Part of a small language model's weights.
Architecture: no biases in attention or MLP, normalized queries and keys.
Training: a variant of Muon for these matrices, 603M tokens.
MLP neurons of a small language model. Each row is named by its layer, matrix (gate and up: input weights; down: output weights) and neuron, and shows model dimensions 144-271. Each number is 200 + 40 x the weight over its row's rms, rounded and kept within 0 to 999. A neuron's up and down rows have the sign that makes its largest values positive.
Before each neuron's rows, "fires on" lists the tokens most often at its 100 highest values on Wikipedia text that the model never trained on. A number after a token or word is its count.

fires on: " " 94
L9.gate781,208,223,193,162,212,167,221,212,207,193,256,216,174,245,162,156,270,289,203,230,223,196,203,233,228,195,284,168,137,224,233,145,210,180,169,148,203,156,190,234,194,193,179,267,171,182,170,260,207,210,219,223,203,179,152,180,233,248,148,197,179,205,240,218,252,182,238,204,163,184,126,176,152,206,136,223,201,198,168,215,257,231,211,197,153,174,172,154,212,106,260,198,213,179,130,165,169,204,272,161,245,176,173,192,194,203,212,160,219,138,205,232,216,165,239,253,113,160,166,169,151,161,147,207,110,207,236,210
L9.up781,174,173,189,151,257,215,264,209,123,199,284,145,205,182,184,224,219,168,231,204,198,160,160,223,239,194,210,203,183,226,137,176,175,160,172,232,199,203,259,220,154,252,182,164,145,177,94,205,225,187,243,240,206,140,193,181,213,308,170,264,225,220,151,174,165,190,195,206,189,170,218,273,239,198,161,146,146,188,248,159,280,284,200,188,210,217,196,242,218,191,196,160,208,193,154,146,168,215,112,184,222,227,230,173,187,157,148,217,171,233,229,228,251,231,220,224,200,219,249,93,191,259,168,167,182,221,184,179
L9.down781,171,144,183,155,208,187,241,188,158,226,216,189,189,181,254,284,256,194,240,334,182,202,316,194,197,217,231,192,238,197,269,146,165,212,179,237,181,222,221,194,193,149,136,147,82,199,150,157,209,162,238,265,213,194,194,189,231,200,207,239,205,164,201,213,143,182,240,127,201,235,220,188,135,207,172,121,202,142,169,220,222,193,174,237,200,178,174,155,215,129,284,182,197,115,231,221,193,242,200,252,179,195,259,245,261,214,202,261,160,120,171,142,217,215,212,200,208,263,253,235,202,153,135,166,242,227,162,136

fires on: " in" 58, " on" 17, " of" 10, "," 10
L10.gate667,198,182,249,216,229,254,214,171,222,207,222,291,181,256,216,210,211,151,220,101,244,231,108,211,200,55,258,223,117,230,291,125,192,192,187,222,266,153,207,227,250,188,178,183,204,169,266,233,256,262,227,203,297,116,159,229,200,209,133,245,222,135,243,199,149,214,244,126,161,208,219,176,142,236,268,191,226,197,229,226,171,189,191,129,221,228,283,204,186,183,145,234,175,231,197,159,218,208,133,177,222,161,258,212,191,132,220,217,156,228,162,171,189,160,261,172,240,148,199,252,247,185,160,183,169,184,171,197
L10.up667,254,220,209,202,239,234,142,210,231,211,209,310,134,247,221,216,227,241,200,132,223,307,211,114,185,200,254,205,103,246,217,226,168,312,182,272,214,217,268,169,199,100,204,196,222,203,201,186,208,142,256,171,244,154,132,260,253,159,251,129,224,177,165,185,129,244,178,169,213,134,230,153,180,212,200,156,139,196,229,228,250,287,162,279,200,164,194,230,236,152,166,216,167,220,214,213,179,200,152,230,223,281,189,151,261,158,134,133,243,242,178,173,244,185,175,123,185,198,249,246,243,248,198,222,195,170,200,158
L10.down667,196,201,158,137,186,197,185,148,247,205,228,186,233,190,169,165,186,264,266,229,169,253,191,183,174,123,263,242,103,206,182,278,219,196,255,216,221,195,106,303,287,158,226,222,158,255,181,172,247,169,156,196,201,174,198,271,168,206,126,196,231,188,187,140,208,217,306,215,154,159,151,262,195,206,218,139,191,253,198,159,260,230,222,202,252,162,293,171,153,164,149,120,220,227,153,232,195,223,112,159,201,225,153,162,249,206,228,180,215,182,223,237,133,161,224,171,163,234,176,166,279,132,206,195,158,199,104,223

fires on: " " 38, " (" 29, " \"" 18, "—" 7, "-" 4
L13.gate91,200,227,220,191,239,180,209,135,245,163,197,212,231,205,171,154,173,178,160,191,196,207,188,178,179,247,239,229,175,203,211,270,169,250,185,168,175,236,153,235,170,236,165,260,152,122,149,202,131,241,222,255,176,176,216,174,261,254,211,262,208,222,182,260,182,98,301,287,188,189,118,181,244,206,190,218,205,231,236,162,230,167,300,207,121,234,226,178,231,191,210,225,201,129,142,195,191,162,197,159,183,168,225,189,259,174,200,247,231,258,89,181,236,206,199,219,198,240,226,317,248,176,186,193,174,186,209,181
L13.up91,188,246,257,264,233,127,217,224,201,160,191,195,173,234,178,236,172,155,249,233,244,179,147,206,225,234,197,207,193,224,190,212,162,213,174,197,185,153,196,271,234,281,202,196,165,216,172,220,192,137,209,241,111,203,139,173,196,249,116,240,213,206,185,216,215,220,222,208,167,273,182,164,252,209,269,218,220,201,175,282,288,238,180,134,150,133,212,202,210,184,199,187,157,244,260,230,245,192,170,248,143,252,213,217,169,199,189,166,199,177,157,176,219,235,199,188,175,212,262,218,184,219,199,192,224,225,184,171
L13.down91,214,283,301,142,161,161,196,176,196,157,254,180,260,215,206,238,255,206,212,181,179,224,288,178,232,146,198,248,134,289,236,263,172,221,189,226,256,189,194,208,205,143,182,227,142,198,202,201,165,230,159,183,272,163,254,157,312,153,149,203,187,161,219,194,167,232,178,214,227,243,258,117,197,209,219,196,216,204,216,186,319,215,183,199,168,15,224,145,216,234,195,214,191,205,163,277,138,203,220,204,256,124,207,166,209,220,195,188,228,126,251,181,196,182,140,221,229,203,218,201,179,120,179,234,217,236,260,189

fires on: "'" 93, "’" 7
L9.gate330,172,192,204,191,183,202,232,194,194,225,270,283,199,150,134,142,207,279,198,213,178,76,239,184,182,253,188,283,168,178,213,151,180,139,193,233,220,114,192,254,195,231,160,271,232,227,218,225,162,161,202,258,234,195,118,155,120,240,264,197,208,226,203,204,179,114,218,180,241,181,279,170,227,224,99,169,110,204,215,196,170,187,249,139,190,207,170,173,292,230,162,136,127,194,257,169,160,202,157,188,204,169,213,270,191,233,196,203,229,205,197,237,191,174,100,142,215,170,223,217,185,278,157,193,170,186,188,238
L9.up330,163,178,158,178,259,159,225,204,193,202,189,178,150,149,256,143,206,197,155,197,213,269,149,188,235,198,208,177,223,224,175,226,205,167,243,140,161,189,187,234,224,129,195,144,229,169,233,235,101,240,241,193,133,260,248,184,172,246,223,218,237,259,266,246,206,206,197,210,144,185,183,230,213,146,237,179,212,239,235,213,210,202,158,246,258,257,232,201,195,249,169,218,234,184,211,197,292,217,220,282,215,171,149,183,127,157,189,172,197,289,232,235,259,235,157,201,164,231,227,158,248,200,83,234,193,178,248,153
L9.down330,186,165,209,142,236,255,156,170,150,183,111,197,139,202,185,174,206,257,249,172,198,254,194,165,224,250,220,252,231,185,147,212,127,253,197,235,146,191,202,243,214,206,154,223,200,224,136,219,252,265,218,161,104,254,225,194,212,232,211,237,217,143,229,186,190,161,156,188,242,247,204,199,195,155,127,176,189,210,281,212,162,211,199,239,302,163,184,190,98,154,197,124,160,228,176,204,196,264,215,237,237,288,233,247,185,186,199,263,216,215,189,130,246,239,260,200,223,159,113,176,198,146,108,203,223,296,162,200

fires on: " " 22, " States" 15, "." 12, "g" 5, " February" 5
L11.gate755,202,206,247,180,225,210,227,172,173,254,223,243,168,204,209,241,175,186,226,315,146,174,177,167,227,177,260,222,278,191,222,129,189,231,252,246,158,224,195,258,165,207,150,198,96,151,196,167,235,133,173,194,304,144,145,190,249,186,223,98,241,217,265,213,272,153,170,82,209,208,194,207,112,157,172,178,183,228,182,280,189,198,199,153,193,277,237,253,268,203,164,267,197,232,244,234,183,89,148,201,166,203,260,201,193,122,195,212,213,227,220,240,147,129,188,246,159,172,206,194,186,198,145,239,188,160,248,127
L11.up755,137,233,188,194,237,166,165,173,190,162,165,165,208,234,196,222,105,219,193,253,196,258,222,139,242,208,137,170,249,260,166,211,215,222,158,207,287,215,247,195,222,212,161,244,203,201,247,253,216,163,183,318,188,221,148,228,162,244,214,212,180,158,181,168,244,106,226,240,256,203,162,217,144,184,96,161,241,226,179,247,215,205,158,221,166,203,197,222,136,270,240,174,203,200,221,206,158,142,227,210,228,118,212,213,190,168,175,116,194,180,245,226,189,169,158,188,188,192,195,259,202,173,187,199,125,251,160,222
L11.down755,186,199,180,172,196,195,189,144,258,228,129,201,178,206,239,212,146,197,165,235,207,209,192,147,169,263,261,258,250,298,198,215,200,136,172,213,206,182,248,98,208,241,214,193,169,178,160,223,136,299,206,236,149,215,174,223,199,283,205,223,245,161,233,239,172,193,211,263,254,285,228,203,163,161,279,186,216,247,232,174,192,221,247,178,200,256,205,218,239,246,183,120,158,211,185,178,212,222,212,237,229,199,255,172,137,233,199,195,234,174,185,165,222,208,188,175,194,195,163,237,185,250,227,180,225,191,200,202

fires on: " H" 40, "s" 26, "un" 10, "'" 4
L9.gate754,195,88,200,168,122,171,226,205,201,194,257,231,201,179,249,283,250,192,251,226,216,229,153,210,182,158,151,164,216,249,158,201,236,205,188,225,195,146,198,210,180,179,164,203,229,227,206,173,234,177,249,222,135,171,187,157,157,258,267,203,200,249,112,195,242,142,217,218,259,212,253,229,251,137,157,180,156,130,255,155,234,242,168,221,169,169,194,215,238,188,168,210,149,255,190,251,188,214,238,199,198,174,207,295,205,174,243,238,265,238,208,214,226,197,180,185,201,156,247,128,285,278,201,170,213,211,237,157
L9.up754,204,219,216,184,238,276,167,171,219,147,193,175,197,238,227,154,219,218,137,194,227,252,184,220,191,224,136,144,210,163,229,177,192,209,222,197,177,188,182,180,283,186,187,166,225,169,202,213,195,171,211,206,130,252,162,188,181,248,187,185,155,170,196,140,200,162,221,168,272,204,214,218,214,202,201,162,240,129,226,230,181,210,211,193,208,132,149,136,213,254,188,110,196,156,215,199,190,236,151,233,185,163,202,247,145,178,190,189,224,186,231,220,194,210,209,172,215,236,251,269,245,185,133,233,171,256,253,197
L9.down754,252,166,238,218,199,244,110,162,221,177,190,201,217,215,232,224,232,160,207,127,240,215,205,217,273,157,117,121,217,179,284,207,183,190,200,163,239,218,229,239,225,219,260,229,217,267,190,166,182,145,171,274,175,160,130,245,198,193,151,192,197,198,161,177,177,172,113,171,262,243,195,177,159,178,205,197,109,220,205,194,172,194,156,252,235,192,151,219,133,199,152,105,277,136,172,254,230,172,254,237,161,191,148,169,175,189,181,269,174,230,253,181,235,150,224,162,270,146,148,148,256,219,203,107,237,211,250,161

fires on: " (" 59, "." 13
L10.gate874,286,184,212,168,168,272,242,189,239,273,150,238,230,216,178,188,126,186,287,221,212,188,177,228,202,193,235,239,201,167,193,148,179,205,201,229,132,285,149,199,251,176,216,278,242,176,196,225,259,192,192,174,211,212,143,225,127,117,241,207,204,148,182,221,183,276,181,255,223,300,189,234,185,218,237,222,243,189,181,220,213,184,114,235,208,242,191,189,258,189,200,245,140,157,263,223,212,179,250,201,180,193,219,235,225,144,279,112,199,118,189,222,189,181,138,169,192,201,233,179,219,144,259,136,264,241,199,232
L10.up874,165,311,252,230,230,257,164,152,194,188,194,136,220,163,226,222,177,168,236,230,268,194,190,189,235,212,232,237,236,222,168,173,206,176,182,256,264,212,159,213,143,226,163,203,190,181,198,152,233,189,210,245,159,221,180,216,172,175,173,165,146,234,153,184,263,175,266,143,211,212,261,186,147,219,260,266,209,238,211,131,205,202,276,187,163,249,169,146,233,228,254,170,172,151,182,190,182,113,263,183,204,119,193,208,186,185,199,222,263,156,147,225,140,215,135,194,178,148,148,173,206,199,139,108,207,295,257,196
L10.down874,249,183,145,205,228,243,275,157,267,210,208,183,233,186,198,222,125,168,196,166,187,125,260,184,258,219,200,214,306,243,192,215,254,139,208,170,250,214,221,128,173,212,183,248,234,245,244,184,160,239,194,145,204,196,221,133,216,198,283,245,227,224,221,207,186,218,145,202,147,183,175,197,197,217,309,119,204,156,172,190,160,216,220,216,203,223,203,201,201,163,217,168,165,225,195,212,193,214,205,193,149,218,249,285,192,228,282,135,265,206,216,217,207,169,224,243,242,189,245,159,194,239,194,90,254,238,212,197

fires on: " G" 22, " J" 12, "2" 10, "1" 8, "0" 8, "3" 7
L13.gate245,236,219,141,242,129,281,258,244,272,197,187,143,171,164,228,152,254,177,178,175,252,235,182,196,206,279,294,149,184,264,232,200,197,194,184,181,204,149,174,208,207,179,163,200,160,163,179,165,192,220,137,217,301,253,175,134,140,227,224,305,215,187,202,181,231,166,187,209,284,138,266,214,229,246,198,180,158,139,235,226,222,166,247,172,241,209,189,192,261,154,206,228,217,202,199,222,194,158,209,215,180,125,241,212,117,200,238,286,208,265,176,198,158,265,126,191,195,246,169,152,169,135,211,205,202,225,213,192
L13.up245,261,220,162,244,180,218,166,169,181,141,199,230,201,190,197,236,231,178,221,206,232,166,197,254,201,195,274,209,206,246,294,225,200,220,258,215,268,294,254,233,222,182,161,129,130,187,170,182,210,80,233,211,201,275,159,100,215,253,171,230,273,191,244,211,151,189,280,182,204,118,145,270,168,236,240,194,112,228,162,137,202,224,253,185,145,180,208,260,220,223,140,196,165,219,252,209,152,220,274,220,239,157,185,149,200,201,159,186,232,215,173,173,245,201,170,257,195,170,192,233,237,204,283,207,231,263,181,146
L13.down245,171,219,143,180,107,236,258,166,256,229,169,150,228,156,120,161,254,170,151,172,156,227,222,261,182,175,225,209,223,173,164,186,218,238,255,190,299,232,254,201,176,278,164,206,185,229,238,224,217,199,219,228,151,204,187,140,123,209,144,168,248,133,210,188,163,269,120,144,311,123,173,286,206,206,187,206,156,227,219,191,250,130,239,199,258,244,220,278,281,230,208,198,154,118,174,201,179,160,175,205,209,162,160,218,185,220,224,223,244,215,217,172,230,263,239,195,178,209,221,210,237,191,238,143,236,221,119,213

fires on: " in" 53, " " 14, " of" 8, "1" 7
L11.gate881,205,223,148,184,218,255,169,210,191,196,156,193,227,265,176,219,232,238,186,195,237,186,168,178,183,225,181,133,217,272,184,142,230,237,213,328,177,223,263,253,211,148,111,184,220,221,201,189,264,135,196,244,237,165,150,219,219,184,219,110,204,155,146,213,249,202,215,149,261,189,169,177,142,168,188,210,190,216,179,150,182,252,191,212,258,277,219,233,217,145,170,218,197,179,281,219,102,190,168,195,181,162,173,176,174,224,182,196,158,170,215,155,176,163,197,102,139,248,111,243,263,222,202,258,222,215,188,241
L11.up881,199,200,218,128,244,174,242,261,184,210,166,221,185,105,210,241,229,210,211,197,290,163,252,238,219,190,213,206,158,169,125,184,243,260,194,231,152,205,289,211,194,112,237,179,142,189,204,245,197,128,218,235,182,111,201,253,253,229,221,182,211,261,175,233,203,254,162,192,219,187,215,142,185,246,225,126,209,173,162,181,148,219,260,223,173,242,161,232,135,101,252,171,167,217,202,232,174,241,163,197,176,276,155,195,273,258,202,216,152,218,210,210,252,183,215,175,222,234,193,225,273,181,145,174,187,195,157,217
L11.down881,185,253,146,205,203,174,148,147,231,183,151,135,229,215,181,208,200,218,250,180,225,280,207,151,214,181,179,224,146,299,217,171,253,169,156,199,147,240,221,212,225,132,181,193,248,202,237,171,225,175,168,186,197,258,198,122,215,226,174,274,226,174,205,177,242,90,238,252,184,93,166,141,199,197,148,169,167,162,197,231,181,183,202,232,121,138,297,164,191,222,201,210,159,275,242,217,209,216,118,175,142,161,167,112,182,145,200,265,171,258,196,150,131,196,98,206,236,272,134,211,173,170,242,221,152,121,162,202

fires on: " in" 87, " of" 6
L10.gate485,258,209,225,245,211,211,195,175,216,222,266,195,216,240,197,175,244,208,209,103,206,182,171,167,184,169,260,205,258,233,185,245,217,212,161,230,182,218,194,85,254,202,118,174,235,224,167,253,167,199,273,211,173,151,181,159,218,185,190,267,208,181,160,221,143,221,167,153,265,87,191,164,213,238,237,185,164,141,201,168,236,162,208,192,214,214,195,145,89,204,213,246,168,220,209,254,203,156,161,204,193,177,159,279,238,167,145,212,140,144,212,99,117,172,162,208,156,212,222,201,193,235,216,201,171,195,165,202
L10.up485,212,234,214,155,141,206,214,223,282,180,245,188,152,178,214,186,156,208,181,213,207,235,146,144,155,141,130,175,215,214,226,189,243,166,175,225,171,174,188,203,170,103,210,86,148,245,207,204,206,171,213,160,271,232,109,149,234,209,168,251,216,175,134,256,174,202,242,220,162,205,189,189,214,280,129,203,263,231,144,183,152,237,188,187,227,190,241,244,169,154,189,256,218,207,205,122,159,199,173,179,280,216,249,176,176,130,188,137,203,227,214,134,249,229,160,181,227,265,193,203,203,227,175,276,175,119,208,204
L10.down485,183,207,211,168,248,196,147,264,205,241,236,173,277,158,187,145,209,236,211,155,170,184,105,191,153,164,202,214,192,225,183,134,189,239,175,195,213,168,235,192,175,252,223,203,259,197,201,197,194,249,247,156,183,192,223,152,198,277,178,227,172,218,172,161,191,107,155,88,248,185,259,268,229,126,207,99,185,156,231,225,241,249,261,246,254,22,208,195,168,223,171,104,271,219,232,173,149,162,148,186,206,173,197,191,183,271,171,181,187,204,188,162,205,207,150,163,234,256,115,167,173,237,163,211,165,157,245,168

fires on: "3" 42, "4" 17, "5" 14, "1" 9, "2" 8, "0" 4
L10.gate143,214,215,149,214,191,196,213,192,239,202,178,223,202,188,170,148,243,191,219,217,196,255,178,145,194,190,242,194,192,255,210,267,262,236,178,178,176,202,250,180,176,290,150,224,189,154,138,186,125,191,246,189,200,146,207,147,167,219,210,351,193,192,194,215,216,162,208,246,190,218,240,225,207,227,258,227,230,188,217,173,255,205,266,242,218,155,215,245,325,207,271,200,160,182,212,202,200,135,173,306,170,157,192,159,178,216,151,208,263,253,226,187,165,215,201,282,147,231,218,190,195,193,159,201,272,98,145,212
L10.up143,238,193,216,202,214,210,169,186,201,213,227,279,201,200,182,204,243,229,218,198,208,196,186,173,255,163,201,246,257,173,182,227,221,144,186,168,134,187,180,185,134,229,288,176,202,259,162,161,198,181,139,226,120,153,322,221,165,242,164,198,205,180,281,203,227,164,136,212,190,133,280,188,232,292,227,233,216,172,221,188,264,251,258,210,227,248,134,146,239,187,241,194,191,159,221,216,266,205,209,157,172,265,153,231,155,210,208,189,225,176,211,140,256,236,155,135,173,237,165,192,236,178,153,139,212,177,184,188
L10.down143,140,166,158,138,210,174,236,181,181,246,171,254,230,196,254,210,241,220,240,212,157,196,163,225,204,200,221,225,190,155,163,187,172,142,193,145,215,159,187,214,179,282,185,187,187,225,128,176,180,190,204,204,180,203,146,195,202,212,210,214,248,117,280,208,156,236,85,186,265,176,200,196,199,216,199,150,252,148,145,194,267,211,282,216,209,295,276,249,250,178,244,132,228,225,286,198,200,162,191,198,168,169,210,189,191,239,163,168,280,212,236,114,289,163,170,184,132,195,160,202,234,205,171,190,216,199,163,189

fires on: " to" 18, " of" 11, " into" 9, " Despite" 7, " despite" 5, " after" 5
L9.gate787,165,301,101,203,167,272,180,275,224,111,140,190,177,252,171,179,202,192,235,222,165,287,237,181,160,201,231,227,167,199,121,223,182,218,243,184,254,226,163,223,220,283,129,171,253,169,139,233,237,182,163,219,171,139,188,175,211,221,246,232,167,282,256,148,228,231,218,101,215,152,191,182,144,169,228,159,233,199,170,218,158,175,180,154,217,226,257,206,191,213,159,249,184,262,232,177,231,152,247,266,220,217,219,206,198,161,257,165,215,139,210,269,211,238,183,177,216,245,184,238,243,181,217,165,144,155,280,190
L9.up787,198,184,202,179,215,146,151,238,244,228,242,193,211,134,201,199,173,207,178,212,209,172,218,187,141,213,224,183,142,154,144,176,184,241,227,189,181,220,276,202,174,162,192,148,290,144,223,160,199,200,188,203,230,191,252,239,172,261,162,203,160,229,125,115,223,173,162,145,317,148,251,188,177,206,273,231,188,209,197,253,239,206,255,217,228,269,175,193,186,152,167,200,164,228,153,194,166,167,189,163,238,201,164,147,160,211,218,140,180,165,286,193,258,169,203,152,214,148,184,172,152,228,218,255,187,176,231,155
L9.down787,304,313,254,139,189,271,174,264,252,167,319,135,169,131,184,233,205,182,207,148,171,154,207,176,198,186,207,173,199,162,167,183,132,206,174,257,235,113,250,152,227,195,278,135,119,100,272,190,176,190,211,171,245,189,164,194,249,195,170,192,178,172,250,187,211,207,125,192,251,187,189,233,180,254,198,219,222,207,189,215,187,208,250,240,169,157,157,152,199,212,120,166,158,193,199,183,171,186,179,145,198,231,199,200,216,177,239,211,182,191,266,180,216,177,184,281,222,192,189,215,249,228,215,176,192,159,271,123

fires on: " " 57, " in" 15, " out" 10, " of" 5, " on" 4
L3.gate129,237,160,175,235,143,216,149,155,243,229,194,236,182,197,186,150,225,208,140,248,237,243,178,212,168,185,239,253,211,195,189,152,189,248,217,183,148,227,156,246,216,173,164,213,177,203,213,219,249,213,225,173,207,263,170,166,264,147,115,176,204,164,134,141,252,263,250,177,217,231,222,208,152,229,152,204,182,278,204,227,160,174,149,214,219,269,211,165,188,133,171,159,183,86,182,166,189,124,193,208,223,213,170,252,148,208,190,223,241,236,296,207,202,108,122,172,221,195,162,209,171,125,210,154,215,196,191,239
L3.up129,209,195,154,198,174,211,238,208,226,179,241,224,167,188,176,166,314,154,158,158,190,195,151,179,202,211,220,124,279,264,210,181,223,209,187,217,235,149,230,200,175,136,238,148,207,269,133,130,248,180,197,203,194,193,210,232,251,230,218,138,246,205,166,182,274,147,171,195,223,205,221,240,129,179,206,159,207,149,225,221,229,279,171,249,167,215,231,200,161,140,114,229,156,237,218,169,242,308,139,216,203,164,162,188,273,172,260,223,193,203,200,157,142,157,224,193,170,205,162,222,273,221,177,211,186,133,153,152
L3.down129,220,172,114,118,140,235,166,254,201,157,239,189,193,209,184,171,205,269,256,201,169,230,195,218,178,139,168,237,264,170,289,132,196,148,211,153,165,182,194,144,248,126,193,144,133,175,231,233,177,164,209,240,235,232,240,141,197,266,147,202,154,235,222,153,231,224,228,245,165,149,237,179,228,184,228,194,197,127,213,218,201,214,205,205,198,200,218,131,153,147,208,180,193,169,218,152,142,188,155,204,212,208,219,180,187,170,238,135,146,210,278,196,241,151,148,135,192,256,174,237,254,161,249,147,201,192,131,236

fires on: " (" 54, "N" 7, "S" 5, "U" 4
L11.gate790,205,195,214,223,212,194,229,163,203,256,234,234,252,212,228,140,183,164,303,197,165,191,242,199,257,170,210,237,214,204,164,198,134,180,177,192,164,229,105,260,189,239,256,174,134,239,237,185,174,266,97,192,189,114,158,175,191,149,215,184,168,182,220,206,212,204,242,209,143,190,220,234,185,228,223,175,196,104,127,220,247,237,208,204,218,252,197,223,190,219,160,240,204,146,189,174,191,188,228,228,214,267,240,201,281,213,189,197,225,172,186,237,174,200,232,230,231,221,228,202,181,265,292,126,163,253,237,253
L11.up790,193,238,176,188,155,283,275,169,236,210,188,112,147,207,229,244,153,194,151,190,218,139,264,262,162,258,174,165,235,179,166,146,142,201,196,186,238,179,136,215,195,211,195,245,240,211,303,188,195,215,108,174,230,182,160,211,201,251,175,191,192,216,210,188,262,187,234,154,216,172,206,221,210,157,183,231,148,167,187,175,275,189,207,153,234,175,175,130,185,204,176,160,119,189,176,213,203,156,273,123,199,224,210,121,205,185,278,148,245,222,231,237,194,226,129,243,159,207,160,231,235,207,232,188,202,197,182,180
L11.down790,189,210,161,217,199,235,205,178,189,217,175,191,202,198,238,221,127,145,158,205,225,160,265,181,186,234,128,219,213,141,172,180,213,139,210,127,225,175,169,208,187,173,254,275,190,233,204,167,166,204,154,230,223,203,263,240,227,111,180,148,234,167,159,156,273,174,225,172,160,151,206,205,206,197,221,202,156,231,192,166,216,234,244,203,205,132,158,211,190,208,175,174,112,169,94,144,263,213,230,157,167,173,250,148,194,147,264,229,188,186,258,216,205,216,208,183,189,239,208,204,225,179,254,198,130,223,201,214

fires on: " of" 76, " with" 7
L7.gate707,177,233,160,208,181,174,199,201,154,226,223,167,207,225,179,244,234,241,234,122,115,142,152,237,249,168,221,165,125,272,156,193,169,269,178,206,242,219,223,207,197,169,189,213,160,141,184,118,197,250,176,171,206,154,188,230,95,176,210,221,171,257,218,136,202,249,190,229,179,166,289,176,152,191,208,183,250,239,210,165,195,170,211,169,245,248,171,175,227,275,119,251,189,127,277,181,221,222,152,193,175,240,112,178,228,153,142,217,177,203,148,197,166,217,252,185,219,173,129,178,180,139,216,190,235,172,188,201
L7.up707,294,244,205,211,216,196,187,283,293,236,249,134,187,223,177,215,193,188,145,240,192,261,175,225,201,158,211,160,232,100,274,216,169,155,198,266,187,188,260,197,175,196,197,157,228,139,209,250,268,207,170,224,190,228,213,153,220,227,147,159,212,207,217,208,219,226,231,242,275,238,196,191,215,256,225,242,178,221,223,240,264,252,189,227,139,188,193,218,216,211,147,216,214,220,224,200,155,180,208,198,213,231,264,278,206,187,203,138,250,205,247,203,240,254,178,190,196,272,206,194,196,229,259,231,166,195,233,159
L7.down707,211,218,211,227,217,185,205,183,265,204,233,166,225,159,254,150,238,158,152,178,98,242,177,192,249,253,228,219,186,288,184,223,153,214,173,238,216,203,213,132,192,235,236,179,185,156,266,295,230,96,213,160,245,149,217,209,190,211,252,205,214,159,265,161,202,183,217,158,169,229,189,208,216,201,210,235,233,206,265,254,184,238,257,233,192,90,142,209,195,187,188,224,198,247,169,188,231,176,171,211,185,120,192,127,171,222,238,186,258,182,208,213,222,245,140,188,247,250,200,235,160,315,214,185,184,170,298,202

fires on: " (" 25, " |" 21, "==" 9, "ir" 5, ";" 4
L9.gate332,215,237,273,242,224,280,262,213,178,145,139,190,113,263,258,287,156,185,163,198,211,171,255,123,143,235,218,237,165,199,156,224,271,249,263,228,174,231,187,170,243,244,168,239,236,186,179,198,218,214,203,228,148,217,257,186,188,190,196,156,234,117,152,226,222,130,223,140,183,159,182,209,205,204,173,189,215,228,188,166,207,193,125,232,134,244,182,249,221,260,169,205,226,205,222,156,275,211,185,190,191,261,171,209,234,205,259,203,115,197,221,193,206,185,209,153,213,153,149,199,187,153,294,230,254,257,176,234
L9.up332,227,229,197,172,133,173,222,255,127,205,183,182,195,215,130,235,132,242,213,280,247,234,161,131,201,285,190,220,204,287,188,178,202,269,150,229,145,185,190,226,228,192,173,234,184,235,199,192,251,114,149,178,225,283,159,215,158,193,151,179,201,118,215,209,188,207,193,89,249,201,167,135,238,260,262,136,223,203,197,192,157,89,148,198,208,225,160,291,205,210,162,164,241,178,225,92,289,196,244,245,215,229,249,197,214,178,256,271,239,185,91,134,214,253,156,217,176,156,138,182,200,187,233,197,224,249,276,187
L9.down332,228,166,238,221,162,231,232,223,180,238,167,132,177,174,193,249,161,202,274,248,275,191,199,135,164,216,224,178,218,284,153,207,198,197,217,188,156,216,183,164,162,217,167,252,266,264,220,187,241,191,187,188,170,237,232,239,199,175,163,182,191,142,168,233,192,225,139,153,234,181,196,208,156,259,200,162,204,139,196,245,191,163,161,253,197,226,280,240,238,232,239,269,225,234,192,172,200,173,194,210,290,253,213,198,151,214,265,99,205,135,218,286,178,190,265,240,210,143,200,194,194,159,195,91,193,206,140,173

fires on: " is" 37, " was" 15, " (" 10
L9.gate183,208,237,117,223,193,202,286,201,255,254,189,276,171,220,253,176,198,190,206,239,160,193,124,228,142,177,229,166,168,241,203,158,193,225,262,138,131,251,134,250,155,111,110,164,169,224,217,149,193,201,252,200,199,168,257,170,209,191,234,180,166,168,184,179,187,253,264,143,232,185,189,233,224,241,183,218,209,127,159,197,225,229,195,227,213,265,202,183,198,148,111,269,219,159,243,206,258,203,149,117,191,174,145,175,188,201,178,157,217,199,179,158,197,189,206,204,148,308,171,160,202,175,218,116,152,177,209,227
L9.up183,129,230,148,264,240,150,263,275,143,198,184,194,164,314,247,269,228,199,226,257,232,192,161,125,281,156,211,173,249,178,299,262,201,166,255,216,176,188,186,255,186,184,172,210,168,158,223,163,215,189,156,240,260,197,201,156,156,204,214,211,237,195,144,277,145,277,202,207,252,212,229,249,107,216,213,199,174,138,190,241,225,202,214,162,213,256,192,220,224,231,152,185,214,136,225,199,215,173,183,202,174,212,190,267,174,302,212,207,216,272,185,205,275,183,179,157,191,230,197,164,168,210,186,254,216,299,273,148
L9.down183,109,197,227,240,216,172,240,222,185,240,210,183,187,169,269,245,226,198,160,220,215,143,187,177,212,201,211,214,201,195,201,291,251,178,171,203,177,223,149,119,202,232,154,187,105,183,261,140,128,246,198,143,275,219,244,152,220,98,254,252,224,237,189,199,196,249,124,257,245,205,214,158,171,246,254,172,277,215,222,212,173,180,183,215,166,157,225,284,248,178,240,250,161,199,197,146,267,209,271,220,197,198,211,193,163,273,209,261,166,259,212,218,188,178,150,187,203,219,182,194,205,182,189,131,178,236,166,222